MLP neurons of a small language model. Each row is named by its layer, matrix (gate and up: input weights) and neuron, and shows model dimensions 0-127. Each number is 50 + 10 x the weight over its row's rms, rounded and kept within 0 to 99. A neuron's up and down rows have the sign that makes its largest values positive.
Before each neuron's rows, "fires in" lists the words (lower case) most often at its 100 highest values on Wikipedia text that the model never trained on. A number after a token or word is its count.

fires in: "which" 54, "pestano" 10, "rangers" 7, "project" 4
L6.gate317:39 46 54 48 49 45 55 19 44 44 44 33 54 56 35 49 64 52 52 51 52 45 68 56 52 48 71 48 40 38 44 51 62 36 62 50 46 55 48 41 38 42 30 50 64 49 51 47 32 60 44 47 46 50 35 43 25 48 39 50 40 41 52 61 56 58 36 59 38 35 60 56 51 39 40 67 61 40 56 62 35 45 45 32 57 53 63 51 60 48 53 34 69 54 46 44 57 36 44 46 60 40 45 39 68 54 56 55 24 49 39 63 53 63 44 41 43 50 54 42 41 33 52 43 39 33 46 48
L6.up317:48 42 40 41 46 54 68 53 55 30 44 30 53 43 52 55 69 39 58 48 55 43 49 65 46 33 51 38 50 38 34 48 50 56 40 48 48 66 56 56 55 74 39 46 51 59 48 47 49 61 54 38 37 47 42 52 42 29 57 52 15 55 60 57 43 47 43 34 57 44 50 50 61 60 33 33 58 65 53 45 52 41 54 49 47 53 47 39 53 47 35 41 34 60 57 48 69 52 50 37 35 57 60 53 67 50 71 33 57 57 42 53 51 33 49 39 75 57 50 48 47 56 53 48 64 57 59 45

fires in: "for" 55, "least" 5, "mostly" 4
L8.gate279:42 36 48 58 58 23 61 35 51 36 40 44 38 36 51 47 40 53 32 42 39 54 53 51 41 41 44 45 39 47 48 42 47 65 52 54 50 45 51 43 33 36 63 61 57 44 55 47 57 40 43 47 58 69 45 62 53 60 43 55 69 75 39 45 63 64 38 45 64 57 49 53 50 48 64 70 48 46 58 45 45 41 57 53 42 42 55 43 45 52 46 60 48 46 50 45 57 47 47 56 34 50 45 57 41 54 26 65 58 63 45 52 50 56 43 49 53 64 41 39 25 55 41 42 38 58 38 49
L8.up279:44 50 54 68 33 32 71 54 48 52 72 49 72 60 42 37 53 45 37 47 50 47 60 66 31 46 62 40 62 47 39 44 50 62 45 55 52 34 54 56 55 55 27 47 60 67 63 45 52 39 55 53 36 50 44 50 45 56 58 44 60 57 30 49 51 48 45 46 51 37 41 36 63 60 52 58 42 53 66 63 51 41 46 50 24 49 72 53 31 55 50 43 68 45 62 43 61 52 38 47 54 28 49 43 55 46 56 65 45 46 44 51 54 51 62 53 41 65 46 51 74 40 50 55 55 48 64 52

fires in: "on" 19, "individual" 11, "pacific" 9, "province" 6, "nxt" 5, "korean" 4
L6.gate406:41 28 49 60 41 54 61 36 53 62 25 60 50 52 32 64 50 25 47 49 80 45 56 47 48 41 44 62 61 61 56 39 25 46 45 64 65 41 44 54 47 56 49 36 38 42 64 43 46 41 52 59 56 68 68 40 62 42 54 38 47 49 58 50 50 47 59 47 58 48 44 45 51 33 57 61 57 50 46 51 48 53 47 60 53 57 46 48 59 73 30 64 33 53 25 40 52 59 42 59 32 39 61 55 54 62 55 43 51 42 59 52 46 46 50 66 39 62 58 50 56 60 56 53 59 48 30 64
L6.up406:40 35 63 46 52 47 69 43 55 50 76 60 48 51 38 50 59 43 45 47 47 52 47 48 46 30 49 36 50 29 45 50 67 38 54 62 45 67 44 63 70 52 54 60 68 46 50 42 46 64 43 50 56 54 53 72 48 46 55 45 41 51 52 33 42 46 56 29 46 52 60 40 28 49 42 36 67 44 56 35 45 53 51 46 56 51 57 44 61 52 54 63 46 54 63 56 50 60 65 50 60 42 49 41 43 66 56 69 59 61 45 40 49 49 64 31 45 54 55 53 41 48 53 60 51 51 50 49

fires in: "commander" 12, "party" 11, "committee" 8, "deputy" 7, "story" 7, "property" 6
L4.gate340:35 42 29 55 43 58 35 42 52 38 45 52 59 34 49 60 38 50 56 60 46 25 71 29 31 65 52 51 52 50 39 65 51 41 49 51 53 43 56 50 51 58 48 52 61 39 51 55 42 53 48 46 51 42 50 35 55 56 58 45 43 70 50 71 43 41 51 55 50 39 45 46 53 59 60 42 49 43 53 50 48 58 60 56 54 51 48 45 57 60 40 41 44 32 49 43 48 64 50 52 55 49 46 60 46 53 46 64 34 48 50 48 30 54 64 55 72 51 38 69 51 63 53 36 54 56 59 51
L4.up340:30 31 41 44 48 42 49 46 56 51 55 41 58 62 53 50 69 48 38 65 60 51 43 36 43 45 51 60 64 68 45 67 61 59 36 63 55 67 38 39 54 57 46 56 54 32 51 67 38 44 49 53 52 45 58 59 48 48 50 45 57 44 35 40 50 60 54 69 56 56 62 68 55 53 35 46 42 41 55 67 62 63 49 58 50 47 55 54 65 61 59 53 49 33 67 55 38 30 46 54 59 47 50 46 49 44 43 43 36 37 66 56 45 65 46 53 58 40 46 60 34 54 43 55 51 62 50 41

fires in: "a" 25, "for" 11, "well" 10, "direction" 4
L9.gate258:53 65 41 41 59 54 61 44 26 21 44 48 52 53 56 63 41 54 53 55 51 52 39 49 56 35 47 54 54 60 44 52 55 43 52 43 48 55 53 53 62 55 53 47 49 61 44 48 52 49 48 45 54 49 51 50 45 44 47 41 44 50 54 43 71 52 34 44 54 31 47 42 45 39 45 53 49 59 73 59 56 68 38 53 53 54 64 40 79 34 53 51 54 53 56 52 36 52 31 77 43 49 39 57 34 74 42 53 37 62 65 59 50 38 60 60 41 49 43 42 52 49 63 48 34 44 63 53
L9.up258:48 54 51 52 39 49 54 60 54 62 59 51 37 63 41 45 50 40 46 56 38 57 34 51 62 67 60 46 50 58 58 45 56 25 47 56 60 45 53 31 47 53 43 45 62 54 66 48 77 30 38 40 41 53 44 58 65 51 52 60 31 45 42 52 50 52 32 50 35 65 50 43 38 54 38 64 58 50 48 60 42 58 42 41 56 34 55 65 68 33 48 36 33 48 46 52 46 54 59 46 49 44 39 48 49 36 47 46 47 67 34 53 46 46 53 58 59 54 36 59 63 60 39 58 55 34 56 63

fires in: "with" 12, "wife" 10, "private" 9, "featuring" 8, "captain" 6, "female" 6
L6.gate237:47 60 59 42 58 63 59 46 47 50 51 42 58 61 38 55 64 33 67 68 57 44 42 44 65 35 43 66 43 43 50 47 58 55 63 48 60 40 37 40 47 51 44 67 39 52 49 47 64 45 47 36 59 63 52 52 47 68 57 49 62 30 41 39 60 46 66 49 49 56 53 40 58 51 65 43 34 70 63 31 41 50 49 63 31 43 47 61 77 53 58 63 57 60 44 45 38 56 48 49 60 39 63 39 55 36 60 74 52 78 58 53 41 59 67 52 43 54 46 55 56 63 62 67 39 52 31 29
L6.up237:38 54 61 64 50 50 60 43 62 47 69 59 46 44 45 55 46 46 53 62 48 62 49 50 37 42 22 27 42 54 46 68 59 58 26 56 56 36 42 51 44 37 63 50 48 59 62 49 34 44 45 43 62 40 39 60 56 39 55 54 59 49 50 45 68 42 39 43 37 49 57 52 53 44 50 62 53 42 48 58 52 55 46 55 50 54 56 56 63 60 38 55 58 59 46 54 41 22 46 58 42 51 42 44 60 49 50 50 45 56 36 35 46 46 52 31 34 54 59 54 34 45 53 55 67 52 52 49

fires in: "his" 63, "their" 33
L3.gate29:52 47 51 48 47 56 51 41 43 40 60 53 53 83 56 47 47 55 51 43 46 65 38 39 49 52 46 59 45 61 52 36 45 48 52 60 59 73 32 34 46 44 45 49 35 57 49 60 73 52 64 51 57 42 69 54 35 47 43 67 37 54 51 59 52 56 60 39 41 54 47 60 55 61 43 46 60 63 52 49 55 53 35 33 56 61 49 64 54 31 32 56 63 45 48 68 51 62 31 43 40 47 50 39 57 49 55 50 34 62 48 59 45 58 66 51 41 34 37 41 62 47 49 61 42 47 23 53
L3.up29:50 47 65 50 56 59 64 44 39 52 46 51 52 55 59 66 63 52 68 49 46 35 52 63 83 42 44 49 41 45 61 43 48 48 58 56 58 67 60 50 49 49 43 68 47 50 42 33 55 47 51 64 54 59 57 51 48 53 54 41 44 58 58 49 58 49 63 49 43 55 56 29 64 52 45 57 56 57 54 58 43 68 62 41 49 41 53 34 37 50 59 49 43 55 40 61 43 33 40 47 49 47 52 47 40 40 46 48 37 55 48 24 69 45 57 51 40 49 53 36 57 56 52 64 49 50 42 51

fires in: "field" 13, "lieutenant" 10, "liberal" 10, "retired" 8, "oblast" 5, "library" 5
L6.gate509:62 54 44 35 60 58 44 68 49 60 57 59 54 38 48 47 56 54 51 54 33 57 42 41 67 53 41 49 69 35 65 50 50 56 65 53 50 52 48 57 46 39 59 39 55 63 62 52 50 63 56 60 37 70 49 39 34 63 59 56 46 41 47 41 66 37 44 46 52 43 34 44 59 47 44 57 44 44 49 62 53 47 37 56 58 56 63 26 61 54 40 51 59 63 34 53 45 52 41 55 46 48 63 54 54 48 35 41 52 42 66 45 49 56 63 45 42 40 57 50 58 49 43 46 35 46 47 33
L6.up509:68 28 35 56 66 41 47 55 27 52 34 51 52 39 65 41 58 45 60 49 43 41 43 41 52 46 32 35 40 48 48 48 66 46 43 38 55 57 27 39 37 60 37 54 61 53 49 37 46 53 29 43 49 66 44 59 37 64 57 64 47 66 44 51 56 59 31 43 50 44 46 44 42 39 52 38 55 54 52 55 42 47 41 50 40 41 61 40 49 64 53 57 40 35 29 67 53 52 48 48 44 61 57 42 43 46 57 24 45 62 64 33 28 59 49 55 64 51 42 54 51 38 58 51 42 42 56 60

fires in: "he" 29, "she" 18, "it" 18, "time" 6, "worked" 6, "also" 5
L8.gate383:38 49 55 53 42 55 39 65 25 62 57 40 74 35 43 52 48 62 54 74 51 50 41 35 37 39 52 40 64 54 54 69 50 59 41 48 56 46 55 63 54 55 45 44 47 51 36 44 49 56 54 54 43 33 48 35 58 25 74 61 59 56 53 54 46 53 44 71 53 43 45 53 51 55 53 42 63 50 48 42 55 53 53 54 49 41 41 47 39 33 40 47 50 49 44 43 52 83 37 35 66 40 70 41 49 56 43 50 60 55 62 43 48 53 47 52 55 35 62 53 49 50 33 54 58 57 50 59
L8.up383:51 40 54 41 47 53 46 42 56 49 66 65 53 43 61 48 56 59 47 50 61 41 62 38 43 40 38 43 41 34 43 71 46 52 23 58 57 67 52 56 59 39 48 45 47 70 44 59 50 43 51 47 66 57 70 73 42 48 58 73 34 69 69 56 32 58 50 52 51 39 31 50 52 71 37 32 65 47 54 55 42 46 53 64 58 54 43 59 53 44 41 53 44 59 43 58 38 54 41 53 61 43 66 59 36 39 47 54 52 49 55 63 40 36 49 43 45 34 56 49 35 31 57 64 55 49 31 69

fires in: "not" 45, "loan" 8, "meanwhile" 5, "documents" 5
L4.gate219:57 46 59 27 63 37 50 54 60 58 40 68 54 50 62 71 39 50 51 38 46 46 42 52 47 50 59 59 51 45 69 30 64 50 52 52 47 32 51 54 56 49 70 51 57 47 48 44 55 62 39 34 59 48 39 32 33 64 47 66 58 42 52 47 45 54 52 40 61 54 29 54 48 39 66 54 58 38 61 53 60 60 75 66 40 50 38 59 51 53 49 59 35 74 45 52 42 39 30 54 58 68 55 57 51 34 52 59 48 61 60 50 64 66 57 39 57 49 70 49 50 44 62 48 37 33 51 41
L4.up219:70 47 55 52 42 67 37 44 56 51 52 43 43 63 59 43 43 60 31 40 66 61 54 51 52 65 76 60 48 41 42 49 48 69 40 53 44 51 37 53 57 59 55 45 41 51 45 62 56 59 52 33 51 52 46 57 73 53 57 59 36 41 58 57 59 52 64 57 33 47 61 51 58 46 55 53 65 46 44 54 56 56 28 33 62 56 60 43 45 32 58 69 57 54 52 49 66 55 51 59 34 54 62 64 52 61 48 39 49 58 45 56 57 59 65 46 61 60 50 51 60 62 49 63 63 46 51 46